Weights of a small transformer language model: 2 heads of 64.
MLP neurons of a small language model. Each row is named by its layer, matrix (up: input weights) and neuron, and shows model dimensions 0-191. Each number is 128 + 24 x the weight over its row's rms, rounded and kept within 0 to 255. Numbers have three digits each.
After each neuron's rows, "fires on" lists the tokens most often at its 100 highest values on Wikipedia text that the model never trained on.

L8.up480:108173120147110152130094104143118136101099136117131092140135125102114166161115103122108143113141159151104161184110127122187108130116148127185132167136141066115152118124168126114132140102152091125125144155137111071148127171143140091200128141093155110135150111119117161106115124144103131108121125146091116110148150112137133149089157097121128143160125144132153141103128100101107127163154182101098102172107114125121096114134136132098126103136128111139103155134097148114061136152097167115090134105129147162161129128112119104165137121108098144108145128111105087151145117093106140124
fires on: "m", "b", "l", "av", "a", "p"

L6.up67:151158142124049106102116106118144126131111140090135145116149132125153136137149132117065129130127090172081144145128113146163137126103171131124145114117144119108146093124124104140160122132119142099160124150085142133121133125096166086142138136110102137175077161064121122122078138072134161091128145158133137149166128130139139128128103105117145147163123117119102157111136165102156134147129119137131117098134101124111122110174152137113164111106171110115133118185111110111106130109134122104137128126163132175118152146118167144136147138152095200127097134096147133095118135132111155080
fires on: "en", "ed", ".", "arn"

L4.up256:109107114083092155136116096130126108135168092114114164116159119146164120140099120137122085138163147136149104101121131142131118090118091118156120128149109084120107132133154127136160150137108106123145129106144090147115150120151148113115108066120150126134154149132167168117093132162087064117127137117132093120107159138155127168119143157106138138111124152113167115114121110154161111128108191146118161090121097105149141131139163114118150094146146101130113094097164123122097131141073103108122136139132150154141129146138122151074135175105124185139111162124164115184142126120177104124
fires on: ")", "ar", "or", "ob", "°W", "oc"

L9.up552:124089120143112132132094111135126115114151095139129126114098112142087103135122162171139142146113136170116130159138129153126126117151084116148182118115124126131121146118102150129143105111121161147116154114123117143131123151149104140156125157115143116134109143137138139162138089122121139120102090153163135108107128181104128115122127103083158131136098151093186131156133121136144186146127146144084116136085136125146125116143163176107099140110098145145146081068148124145160092173106178146141132102120091112114132090153104113095124113169098109111168128085140161129087143043128143139
fires on: " in", "ut", " In", "t", "at"

L6.up509:111119113115130152126116099113128126161123111125141180140123142127159158146107113121140129127122131143129115191147135161112123124136163128072104155112106119086085149138131118140091102108108174151116118131121127046155101119105148089110133129119121162155128132079122179117115116142101161128132149147112160107131100135072144111091088135144176142120153164111111113128151138184150135097112139146131169084129089149152170160139114111114143148125140129142140138116143122139117132089127128139114172115101140106117168113125090124121125161161097111147135124125127076160162156137069102157
fires on: "ing", "a", "uring", "in", "iving", "ind"

L4.up159:109145131148116117124107162170128105103112155118126152114169079136098146161118138135091130125172104142133110165098127118101138163129106067162130139160143121121113163136099125163143096128169114104122168147096170126122098113152129144147152158099139060102169118123143118128089136132102156102136110121102128154178189164139123151080138149136139165137116173109114146132147137145124138125113093090096104117138166137098128141112150111091137106153119068104152167079110120170126112140113151121152093118148093108130124136145102142141146099135101116129131152104126121117143145099131116103
fires on: "-"

L4.up107:151125157125107176115112088150146119106117128139151115131131145182089082139145137121163127134126162121143098158145074151106127164129097133094151137159152147150129104137104148147129075107146126145076135115129129124127139128072159116133086138157142147130163194110125135122077099114143123134126133108132114115142130107111160176117125152155141120162152067099144141105147118140161126130145128194141125134146147105139180122119164117106130159122130112069128089120112152101095141143103123130121101153097141149102133105097125166145152129086110139118133129096111082110155141109106119167
fires on: "U", "W", "H", " dec", "K", "'"

L3.up339:114104142190158107146149122160137154094151095126112127149153141066159155134076156105149140116079110141093147109154115115104125098122141107140134124172130152129143134130135162145144094138147078166158124140108136095131098146129139139151158113092126142141135141139136126147125113145177108138144123163089095131095135095137133098092152191102133113130118079165096125150186088118159140130102069107128110132133113102141152090108137124145145133133164134160116119122122129150118135177157121145145135136071146096131109114152119134110147134119114119090108116132137122112140147101095153071
fires on: ".", ";", ":"

L10.up335:142132079138119116112046135122175101142146125135121070103153129136154141136118082138127121114138114112148135116135095139153109108214156131157154142138115164145153120127132104135100148134054125125144097165114113108128141129134131119128154181124179107116134083132109135158143097130119114143088116110086133125146094132081122197151116110144151161125124126113126106134084157143135132126111090118147114112107129097154095078154167133132112137162086129111105132135093167154123108124105141154115145116098132121133162124152143117116159122154135124153118145144128148111132182114126134133
fires on: " a", "19", " ", "20", ":", "he"

L5.up757:124103158149125117107141175130156115081120096166123157146129104107106130118123096101130118143095077158105166130150191115105126170114149142105104114140118153114097126122150131160174165100114139117151109166108133134105130076179133120137110106104118119110103092108115114130148177101141079157093117111082135133163114092126124061133138126169095112123152128105138145136124114139099154143142137115164154135147083146109115158156110096148153155132126144138162127105116180193145132128131133140115097123115102155101135151147124098178106146156115109144130132138125140158130123094123114142
fires on: "ording", "ing", "ree", "ens", "port", "ra"

L5.up405:128141147108119113102091096165137147121143090130103144097136137119126156133122114072156138126128118090185091138161139090136148159146150109127109102137110077158170121132126130160193190127106157118109142100158145097130048163117100127117114130147105140094061096166117134102107172091123119127114131130172162129098123128136127116164118099137124119129130150148123150112141127135115167173139101128115160116143132079144125127089093142133142134122156143135120127170142110107105117129146168161112167089162119112135121109110134104138133154128124124127166095142116130107107155142138139136
fires on: " ass", " reg", " Reg", " qu", " cont", " ent"

L3.up387:139111155123130119146075150124141128102138114155105070158103149133152115163147086149129130093122115151127096130117150123171092099099126132108152117126129133119158100137135160127135148150106106126089132090141136119135132145151095143141147106125105146095117139105129144118096109151150153128121119217102150169171156132128200118120143150131098063179110138151151104161104116120122149117123133137094118142111126090151115130142122142162097142104135094099101112113123118176081116115149105121096136150125136155134133127159188128114081121111167138133102156144148168087111118115130129110
fires on: " rem", "/", " ren", "–", " Lab"

L6.up51:123143119086106126121129121098125098143167115096115072142105095101127147101137158187117137119147105143096163137107148096158116097120093137130113101114120122179155121099105120125107184125149137085116156155144131107163149141129205137135162173109151110148120161099102130153118174087158161075142141101136147183097152127128112147117146119122113156110140106150148111122154131106128106090124142183121101113084136126134146139149152103142156133166125156131124125132155142130132142161125138106113126105131116129099136126111140127165110175122068116122117113092103137125107123112099095109
fires on: "ic", "in", " ", "al", "ous", "id"

L6.up108:190120141149114162179132125094126144133130113116100104120151138134128136168101072156156115118159141150133127161110124148121145114136114171176066117123130143095111111136093097142124106105132167110181122107109130084161129148136143071159117117114150165149165120111130110136159136098151130095150127143132147152145106084113125128113139139141149130125081159137158103113137141108110124112086150088149127104152128145137127102157144168146144093128082141132104108150158111098153086139098080107149123117128146123099163123142150131128139132113166094121139149112135075191108119115110098128
fires on: " |", ",", ";", ":", " while"

L8.up290:150094145131096160133101130086148161100152180145089101133119176118156167108095143106172137091095121139132164110164158134137113124152097114160107146121112107109145130148145169126135139118107111097178141129143119102106108173122155180111117110118119109113147073126120143120153172129132124111141122160134178117112105162139163122096139123166138146139114103154141105145163136121116119169146121123121122137130105123128131128096155129139117163121149084130107130125109163159134105132110139096096154143133122095050138096098155137103090132101105086145094133124143152116099168133082113111
fires on: ",", " ", "."

L4.up208:109118138167161156146136103094100097113125082093106156133154123117135149146083132142138094132147157128113145082138133098107114167108096112124117157119156126178164207160178143120157088168115118139133163134148125114116125129114141134126150107079115119102151115115117131106116130190135103120147139141111156132168140099133121103108160134107168137135123138148121117132131125163122095104107102104153125125145121116173090118108144110098143135135135124167135121113138176169136121155150106121170134140070137153171116177114105172104121108105105098088133112107118091137086118119106123129
fires on: ":", " as", "ake"

L10.up282:149160119135159126142047146124127088116122111115133083119113145145160144127127078120134118114115092118136152166101116151151135142136101134095167140123153123156202162121106166119136100096174133164165132133160142157115147095097156122165105147148094135131088145141150159113162109143111147132123100111134119123111085087132126173144138155143139138152128131141113117108100142112134147145130096131109119163136109138106124095111110090105102116169082146140114136131127084107141097149120182171095128117088132123139134056145139137138094156110120107134158136128100171122131131141132108115
fires on: "20", "ia", "C", "19"

L4.up528:117144162156173118133141148149125116083149133167088104154169129086145141107125122112151114089164135148142146112161094140105159066163069117128105115125111121099138150146115100137126109125113130103145151156091113139096128150120126124145125108112077120125113114132078122118123134132156086126183147166109135138112094159160134097091153127107110141115098138108126093152145162139142105128111101105105116139121125091149128102128164086130105191147136112126102137116155117152171159152135117123154153171128104163112148132152125145128159124126090122103083095137155132089149140097145173143
fires on: ".", ",", "er", "...", "\"", ".\""

L6.up59:116134178141140128142078157124166088101133108147128136087134147124163160134138124126086118137137149175114129159123123128107081106133146096096114119169128103106106153144089117122135079132112108112123105119131162131099116134145160107187123140119133097160124113147093124126089098144115171139097118120092141148136183133126134123081144105152114153126071090157160136121114130119126146140160121140119129129136117142109094157165109165140143159119152119122132173090112117153143149104142129130198129124119131118189113119122159110102145154157122068142133139087137135124123118118076082125
fires on: "-"

L4.up265:158161115125153119136109122118147137163091132170117108123120100121170129099153140108125133102145121117116107087111149141136106145128131119154119114143151127151113126150129119097098137123139125107121139151121146165096180093147103154130129170150081153095129142128155173130152117142127102154142122144100164146141092124134160104106138123105125134145141166124136129166140082108104113154130157110087151165092150113129078120122112143159144126128146119105101156150114137118165136112109107119098099172133117082143161076181134123131114117206111087048136104097108108169123116113147135089
fires on: "e", "em", "el", "'", "ign"

L4.up181:112164074149122120139121141117070122123157131141133158140102098103173119133076087113133096152146104118160175113124145101087150154121140132111101141093160148179080130133142123134166118116128177115127142098158122120123118112117126099143149135116158118104144125161139157134119123091140116083129152118140135130107130121177122132137094120169149142168115158139147137133130114133116078136163098140137113150139142077091102137127180148112123124114127169116118126137129113127098174147102156095148120131136127117127085177109155125089125104116125136160116114103078155181114111084176156120
fires on: "\n\n", "==", "\n", ")\n\n", " \""

L8.up703:135145153150140105138128167114139143176101130127107134152113127111161132088171138174154082118154104170104124145121132122105137161115122138120114175126132151114142141112089140125136147179097157124093144131139162120120085167146127136117116142200146098151109113144104127136078188135102119147160086115117098111167132113133122113112102109140120072138114119150145145095138162106134125103174158140131130157127111098105147105105159137129151095094121144131165184109110127125084126142133153126101101120121117142080133128120133130132135152147093121121134080134082120165147096117074117105
fires on: "b", "um", "-", "in", "en", "g"

L4.up725:148108158162112126137110131109114146124123162111152164106111099110132182107110126117132104068163079147115141144154119123147104157100132125138152082147141102184089092096092152168122125116150138147124092114187143107124144172148119168102114122119121114115141127115089133103154122152115107150127144181164170168100095098112139112127159128084115130124110121119109105113114069084084117122133128173088145133087140140114147127160151142132130120139103145132141139162140134116161122120119136128141141129128119161151096083112105155124116144126136143148109097109167148101131116115153173083
fires on: " and", "ad", "od", ",", "/"

L8.up111:127104100178114146132140116119098130129129168136134128086165165148125116118126110155121139124124171118141106144150142113148157088132074136140106131119170139137091093132110170116115107096162150159136182130163137147152109139130132100117128100071160132100127119184166105117153148084155120110151132100086145133096164093126147134115147177097144129135115121173135154087152087106142109139155113150137120126122098135082142121106096082118179110145106101120086152167124128121131120153124093142149134127112149116133128098127098136172155129172092146104117149115126124123088163137121113104
fires on: ".\n\n", "==\n", " ==\n", ").\n\n", "\".\n\n"

L8.up557:155145114139109122155123119071110166147146143124106136133117139143155142116163140116137175107116150116138095113094118118105091108153093133137089126111120149180119132109113133171120145122153147115118168099140148101150109138129174099143095105133155132139167134148124151127128121136162126099143180142118124098133162085090123083145163111153134096090161102098183151116158122134160117092069098127116144144165102094136090131128164119102065118142152129107123102139098134127146099145135127099114153148056125137119129113154154109161114138127114128088120152169139125148123131122095103160
fires on: " |", " from", "ate", " T", "ric"

L10.up91:108132101166125138131148152114129158118120149156131132128146180141101105128141090155167140137131146135144156148140100124129124121085111192144113124105156083160107107131142128088161095097135118152125148155195126097133126148155144082126097099131117122089105116156165124117119180118145117151136113149177137146130110083138137129117101129150105131104105094136142161147130164145113105140130131179101095140127158131118128143166129123135090110120117160162151151120093108119113171102139106166157116104130081078095088134098123151120107110148138088108150107100087162156101123119128136093
fires on: " =\n\n", "\n\n", "==\n", ")\n\n", " \"", " ==\n"

L9.up129:112131133148142123157104116134127126160146105153128102136121155134152114162145151116162142060136124126149128175105079156140089152110131135148160118102132102121141130124124107135097115157110137144139153118145112151154146172162169157116155107108111133059093114168151126160117102137145131140107116157115118136137109158066127139122087100159145123116136136160129121077154138132162131101115120141086108057103162162117109088138142160114099119126132126152103161122094143121156121148078122149116133121171109103153176102149089151123100108144146144101087104101112108142136151092125129116
fires on: "y", "ut", " in", " of", "c"

L3.up510:120160141123129129171103178138108143109135112129130107129112125158134084160119099118111112112138116108153157149149146144113177187105108088128143151124115149101138121133098132124131104093147124106102137141174149112114141144123111097094132127115128129092102136113138162144086119147122162134125151133107138170137128125106144101159114143082133084141147131119113125121134069129125095108140103148114128127152144111153092194174172089080123104142117139111153118165194134121155105107144135131133121112145118105138083095164144112174174158151146158153107130183104110117127105119081139097
fires on: " con", " ob", " ch", " under", " expl", " among"

L9.up379:121168103112105171085113141130123116130137107147131122150162135109143141108154133191147122097145145133129130137095143113120124120170168122102143110150121172101096150109133124086138135079135146092153133127157131113146132159122115094132123103081157124171136067122110088143096128116162118144162141118147119098101109168120140152110140135109104115145088097185117122091128111094154179089173149151123142139174134130150134138150153178108140121131158145146110164128143131151103108159117125119145110110101126089119127094093135091096084156133105114119146112093142140173113094122126154157
fires on: "il", "ed", "le", "ry", "ul", "end"

L8.up346:114131073133107117132118139127116128117153137141095137076147121147151149102093146134123115127145115121153117168126113135134116153164127104153176097163135074121116142106121147089112154135134103120151139124136110157115136169118100127148135089138149169112122130089144173162128131098156129202133166095108144128111096160115100117118092129129129129097143116097134153107090115115106126108135092111168134104110129120128156118161109082160145109157105097136156167175166118153158134146092154088159147123135089120120126171139137146112174129130084086117143130132160133073161124107162110119
fires on: "ent", "ation", "ission", "ign", "ection", "ay"

L6.up227:162117133155146118161148179157150136111152099128093113085141148113164089131132127097151156077123136110131125124122144131145090118139105133164123169157132142113142145145113105132116097124168142111115150122099121118154140120105112158176097108149120122094178143132117099115145146090121118115172145143119154108134126146087159134154158123159155189149055126105147172108134149143101121148117126164111082174134134136123154085147113113158084155121119079123151135132147119097085077096110090107134090159121135138138141137120172121113135133161114122114109150117108124139110093150110100119
fires on: " |", " that", ",", " ("

L6.up404:158125109082137119130115094132109113139140148129117123122071122150150162122112141158100106132185124150142155126129156115136141166100098105120121159112098169164133143116147107114133143166111148105131153140133113133136130159102125111099095123075102141152133183160084117135153150125137152110118134099125125143137125120146114151126131147112123167112136070112128115125117173115168140113101115119087135138108090139134161140114120131156167130074072089129148123111138119142136083152133160169085135110160141098172134103106146111081132174131100130139141096149081166145130081093170134131
fires on: "ic", "id", "ost", " or", "-", " a"

L10.up284:110123145151159121161115125145165142139143165089129122137153138094136142160098179165123151127115124147108117122156147119072128101064136141136092100134130125134138100145172120130170110185127137116151121140146151087117081144112119121123139126186170123144161142134131113131128170159093153121156114119135123115141134147109144141110133112105127137141114140118125131091090111147134167098116145141097108098132109141125161173145098168130129115125101156106124100126133150102073096119080115138156160156118122109124137156074126128151100106133116123080101067104127109168108089150089120163
fires on: " Car", "in", "g", ")\n", " Gar", " s"

L9.up107:151100110126165171153144088153075171120132127100102119107139142091129160126144096099154100128126085115078088108151130191099091142134095116150141153137144124178129127138105155132135142125106122127149098145099117125136100146192088132139138189148140141081143116092137095144126124104120113088138148115171120124117139137116144098074121138113137098119148125146122097169128159110134140120122129122116109128108110128133119095086104141129118132155121077158148135142110121121102158143125138158135148116148110121134154137154138156148139153089121161111171165090122133154083144137108189148
fires on: " the", " of", " in", " a", " ", " b"

L6.up446:147162154182128117140100155186164104122143127097105106145166120148106139143099131098097122128129160162133147154125132095096101097130119113109135128142106131116088161097138098095147129144137148104135136144129161125108081104144139119134155152105144134112102122066108149155117101156084108134148110121118115082159123097090126125095119159111180154170145155135108134113178102143120171125091122098140115105142117104166146162134169105126087125103100082121154154099174122133129135152122118178145150130116146147153117162126120128072137150151154111125171136121140145128127115133123160093
fires on: "-", "ant"

L9.up637:142119181121124121144171103147138122095134186122117072106162124107122138131159128111099136110146073127108137105116098124143111138154114103114103160100158055113158140145108137115081173107191118122115169178123166096160121101170143107129091158144125104108122125105130105128098110122113141131147137159136128089106145129110119153160164127111164096161151140155134107140119126151074158152178119123111126110139138133144129155124112110112117161124148147138124142153127127146119154118115094143108100119123107110109097133123137089158100133133106112124099115102113191146144153099127161090
fires on: " ", ":", "ic", " of", "w", " c"

L4.up76:122163124122127119105121095124113088126141150180140177124122122129160099153111140117103097142137139133145103133132107125121096162142143070145133120121140150133153155165082135131139117116060165107149137118161176126104120113127133098121105137114126111119177167151153126132184104101115118107140170142114174101159121107117104086171098108157151147185147152134147166128147120121150087139123091152141136144095130157101138103151109107076156096122166131140127143161087136104129149157141103145138113101142115117153134095079140111086153119118114120104087126103115109154123122111155150147
fires on: "\n\n", ")\n\n", ";\n\n", " of", " for"

L3.up475:122115119122107114148117144118133106142192129138121075151128181116153107144112100104099127103130098128123138136124149115124069138138119122109159157084125106120138106147075172101108136130120126114139145130086127165123168165137159147118084097130129178112142128132097133146106107121152181155103104129132121141161119056088167114159124126114152081123153147124096136126126110118110096093135133127091092160146153132141126177175118115122121106120162104120132103134132151142122147107193180143180121108132133124157113151112158128144148133137124131161154096090152120155126134117095131113
fires on: " con", " rem", "ively"

L8.up625:166118122114135137158128184159135126133146158152159102123097154132137095124117114115160124103116109117131122140110107148157116153106130129138113164089149111226113114131132152133105113100133161094111116121115155127095138147146135120113106146138116144125135147100069180151161097148138088129117147126090111099114104047117110123121124153073153169133119120130160137149096155084139111156103067125114108124079157134104106137124140146141138136126140154117131118157090110145125131137161107129121053137157171140141155119122145127153125145115155131132107144103139109126158139129156097132
fires on: "ent", "al", "ed", "b", "a", "qu"

L3.up172:109092104151123143092155186153118093111124096144076095126110126091140114121106126116155142136149087151171145137103115127131128133158119099149115113137091116128110125163092090133141108123115166085139163122119118138146132168092138122136113108107111057142161142144090131136107102126143095125131130138106139159108124126127147145110115087114154131141136120143118130121156133152139115127167123171151106147097143159124120150139161122144146192140172071120115119140116131137152168134131159127133107165155074076088135162125174103159138152138102129114133134169106123098137179163092107132
fires on: ",", ".", ")\n", ").", "\n", "),"

L4.up196:153161166153157104130100115159158101092073115145084143137149129148110135164144123102106120116141103162126117109122138136085117136132121083114131136150141167085130143113111124136169133116162105139091140142114179160099115129150116130161158119118126128135146130111108110155127119133132180127122086095142132179161128150140154157110149118134184166155120134126179120151144143118129096094121136105138116121139185091106116155133173127097153105138134089110163155073069131141127117108131126181146106143106110092124118110143098117113102114092114112140141119087124160103136107102118092151
fires on: "-"

L9.up88:102077149121176176156149156076067111103094086138099113154105111094097099119120107158120161125130135154130115151119121162152174130113127101145160156121133112101137127172167154104135088132161144110120131129136106125120150144144101132118097138121144114123159112153155115113103160120142165129120123157143134175141131084123099099133151136132137114089140134130117144115175149091126121127101146139152150149121109137103164127109117127136123134189114155126113131155071149092115145151153117157165076108123087144097168153071089132127130097122117164143105113135140128154135133101112104137
fires on: "m", "n", "r", "all", "g", "b"

L4.up125:145189082114153178130116129060118109133180161152143104112123146144144140129131118133117102112122176136106117158157159093115124151124109112090104135077141140121179139146121128115121104138149156148154128100178162132142101081136141108140117139093164096082145118121158160115126127160131085149128104101126151135116109097165136110124136115129146136147121154149099178104131154131127069128096100134141109107113169120133137119136116112116133119112121118154134153128101130140107135133140162133146116097124149112108110153105143157095197109118075124155110146091102121172092097121140149108
fires on: "\n\n", "==", "|", ")\n\n", "verage"

L3.up129:111152147109134117153181114132134138116133111125139146085150160138126136154137146096152152163088128093161143119143150152134155133106151086094121121086136145122114140129129134084107128143146091155121119173114117117108121149127124145096127086143133110126102136126114125148101137113139112124121133166125124115184136117146122119146135126107107176098141126148092134143115139121124156137141128116104126147116135053073155111133215177106132150085176104154138160129170136121098165126064080120118119143154142100153121107134135159128125096082102125091094138152106091143106138104100136155
fires on: ",", ";", "\""

L3.up698:159121158116123128162150131140148153077124076148125084124128184123139146136123114150143097100092098125129121113145108134122147135149120098155092137160105124115126093171114140152131123116087101130126126106109128107117141149079167133156171114128155141115136110148082125125102085118152100082135152121149125122090119120147129116081141144116128114075123152109139120123129136120121177159105133103147102157148105139202099100092104139166128138160132082147108136127101134160139146099137155165155149170110147088112113116180136135146159145155117074115139146164122113154158155158125114113
fires on: ".", ".S", ").", "..", ".\""

L4.up512:130129086103108137129140140107118159171165116147149085125100166133135111149128096148142126135090124093090134137186127136119101176117090118148091131075152125134121119138115141123150132115144121131078145110155116132095170167164146113110132089156112128122089096149148154150141125135162143115117164130116133134084095088129102137143136140143047159144164117151117128106123106164124136097128154157142100109132102130134135125160144082144120107178175106136106156173133166146181128132175149111142111106124148112101120100097135124103136121117154124118107160125109098148137132163161130109
fires on: "B", "d", "of", "ly", "emb", " rem"

L4.up589:163127110132130131176155145122110142110163146141129082149121142107137128115174122130135113128144127098124149154088140094178116169138153141148090163167150101115142093115122114127084111119155123074131184181125110094107085149163124127112118132137106074103128122128153093137157129102125155100138159116121119116100105111146116091112116121158092142143105169132129122141148159109148134138163114132105110135146111108103132134136154115140115175115152146198101112166109086122099178188146074121103128108140150149110126113120123118127108136120082126112094125138141110169130169124136116121
fires on: " of", "w", ":", "(s", " was", " ("

L6.up270:130137150100105155116133128140167177151093172094165143169124161118149179117151098129147113073115134151100097141137104122153146114109114104101103107113179117127128136093111135119130123153155119139148107131138153109171114109152080091139133145131158130126096145123115166122140112146133124103114120107151141146153168117081093087085108164138111141133145158147138155147111098119166139134117127117130121163121098136116102145115130121133163109100162117090104106135074142180129143101158121073146116080111162123101169127124144128119139113133142135096130119090141174133115145093122151067
fires on: ".", "ing", "at", "'", "ed", "ording"

L5.up632:151107112130136139125110103096106117112120138166185116136110128179131104122072127136117124134161104138139097124122139074149151174113150172101130190132157157123139127133084142129098117083127136087125120091135136132126119152129118161164166135126135155114143111084125170147101104106160128161104123137131121115161120083118105136137117112127142140126144140162104132160170098122113123092114126138111118109125123166176128164098159070158124143131156155149135140125115106167107075134160142146114170108115129135146177112119129117143098147085091136126132120107120071153134129121076125093
fires on: "ly", "ely", "ively", "ently", "ially", "ually"

L6.up648:114122144148138121126082108156123123102104166116123149102116101130149178120138160105131111127096113102145124117125077112121149158159115112148097121133099110154104145068156129149136110145124148130088130114168141159084154112116139170105135144148145135150125080111129164165140127150142113137104117135144128126144097124195144096162088136121120119093127090111112204102151092111141121155147152133140160124119143162108142143159175081110179154107118115110098125098112102163121129119108127124156138159117101165147137126140120164091112118108113174101139149093119128101102166124094152118
fires on: "um", " |\n", ",", "om", "ed", "ad"

L6.up163:148142130145135122109101158081140090106136115126114164123099103110162163122103137125087137129125106112162157113131166114107108125135178160086116100123165151122123178142130128130091158148135127079134134150115138106155113108091156100123116135073109154092125120126157091094136110141128097108153150154114136143172144126115148077123096129148185125102186126157115137135180146132116112105093123140134143147088124111095136190124116108113166156151152132091138130134131134139118103113115106120110153131104136147144170151138130144086149098147120121124138157121161134164142094078093158095
fires on: "ording", "ained", "ent", "ating", "ing", "uring"

L9.up583:099094093162142110141115175085130090107103124109113138114109132090140126128142137179119118133139133131157135091116115197120107170187125128176188098151096103127123184139138120120123119081152156166099132098124066103134130114117115100112132113146184124103132124122135124119129128107147171167156136121151132103121115123118136131143145125100109113130154131120128117107142105137162146133117141103154176084112097112137179138161116132125142139113102147114107139136116149124064143175122138141103116174139106110133135154119114097130135124079091131151164097124138173144115138142146110129
fires on: "m", "n", "r", "v", "nd"

L5.up210:126122122110124162144160129113131137102160142131115133140095134136156118136128144093136107101133118098128111135141132158172148147141138139138152082125129088136156123136100148178143083138108164093132146146121117156113131111149148118160118152096151112106135143111138141136154153162091110130114145123117138153186097114131114144155120085097139217125137106138143123133156112137112106143116128127152156132123123171103117115142099132086150103112121126086110143161119185131114094130092112094056078121110141108154114123125107153135138173119136081111111138110123068119183087096153170121
fires on: "e", "c", "I", "ev", "l", "'"

L6.up60:116125147127115098113103142111128127105140113105117117093112175142122100149069093114156160107165115086148132109125168111134142112143138159164133125162127167111140131114129152140140146099123140131127154132151088147103114140111165086138108149128177162131106104117153096173146105151150165142175128126118118104120077145120149122148093130131136112182111126123141115124078146168129095121128144103054139070102155126184111119120134186130136083146130139128110149116154126117145153142155101132111111141099180146149113142108138109149153120132124175117126140119128111100099080130132137086
fires on: "re", " en", "on", "ar", " con", "gr"

L5.up700:093089140118107130120108145177087115092139123115098115147169156126106149105112112109137139122103090183135133132141130121121143125107116087143113133190121129116132116172116137106119145071137156174122128103164127125110107108120112153119133116099147107136126105115155145118124143134120136139160123173156108121126140143136151156096100151151130125080166142139096147092183117145154135130126113147121105108120143128153088098096141110146145136108147073174099178137111122132097118152164171170168118157063141112164134134157188136133124129139092119104087138124125131120152153120089131100
fires on: ".", ")."

L5.up81:117123142136153150127156131181140166095136125157093158086135104127140154101101154112135099094108112101167126111152169107103145141101144113133175137141129087146166128172162099173107116103148096158122134109131119100124141138147193138126070119104139119079142183133120112123083152130142099126165152142121151121183115117157170140113112100129117131159107089121108165115125110134128121087136119124112126096141113133135128089140143142072160115085165144077135126092156128119092132120112121113142137172134115136102117145143134150118121124108107126118098123125131102153176134082128154131
fires on: "\"", "'", "F"

L4.up469:145151130135127177130128125136143111090074120114099160123164171136165131101133115152106135107126148120138105177108131135108149103134162116134112102115110134139133179118126097120096101104119114143149131122129134152099115134168160143153145079169124169067156158112097119128138113141123143088125134117112145135170109112096158168167124085166123165115117112137122138129093100090124118128129123136135112133090139082117139132136162177099150154131144100113181096099066134122068132120130113136152150156122143130116122112171154170132162122120145134114069156107107149094153130115140119142
fires on: "\"", "P", "O", "I", " Party", " October"

L6.up500:132164119123137151121146147067149133084137094099103133071169181167170092128116129146169115132142126134141144120135151130146094148133148125161131109157074119098154172144090152117127111117144125128140152138109074144089130119132110131111118105121164093161133139109168152147101117127101107072129135145122107159133118163119117171110112109116086112109144124092105158106137140152112132134139117151052116146173124150154129079138143118141169092172109102120130159156141121096167151134071157116119115156125143144113106106133115105118119111140144154107139124145148123155127134112150132119
fires on: "n", "he", "re", "ar", "te", "ent"

L9.up504:123136121130173148121086115101123136086085131147129096155094124103153144149149139158099110168123099134103108158109128134139137162140115083186118133120182124110154078122124137103082130135148153135107109121121157145115146124159140108116131167100132147086150130111144127165101116126115121149145110142118130141181165087125105150117125127154109130149079144133097169100161150128155090145096150116103161130111141090130090150076116172098119147121088087149116133143142153127110117163126170171121097115110157121131136154148114130148100144124119161110108118143101131181097114139150086155
fires on: "m", "p", "z", "g", "d"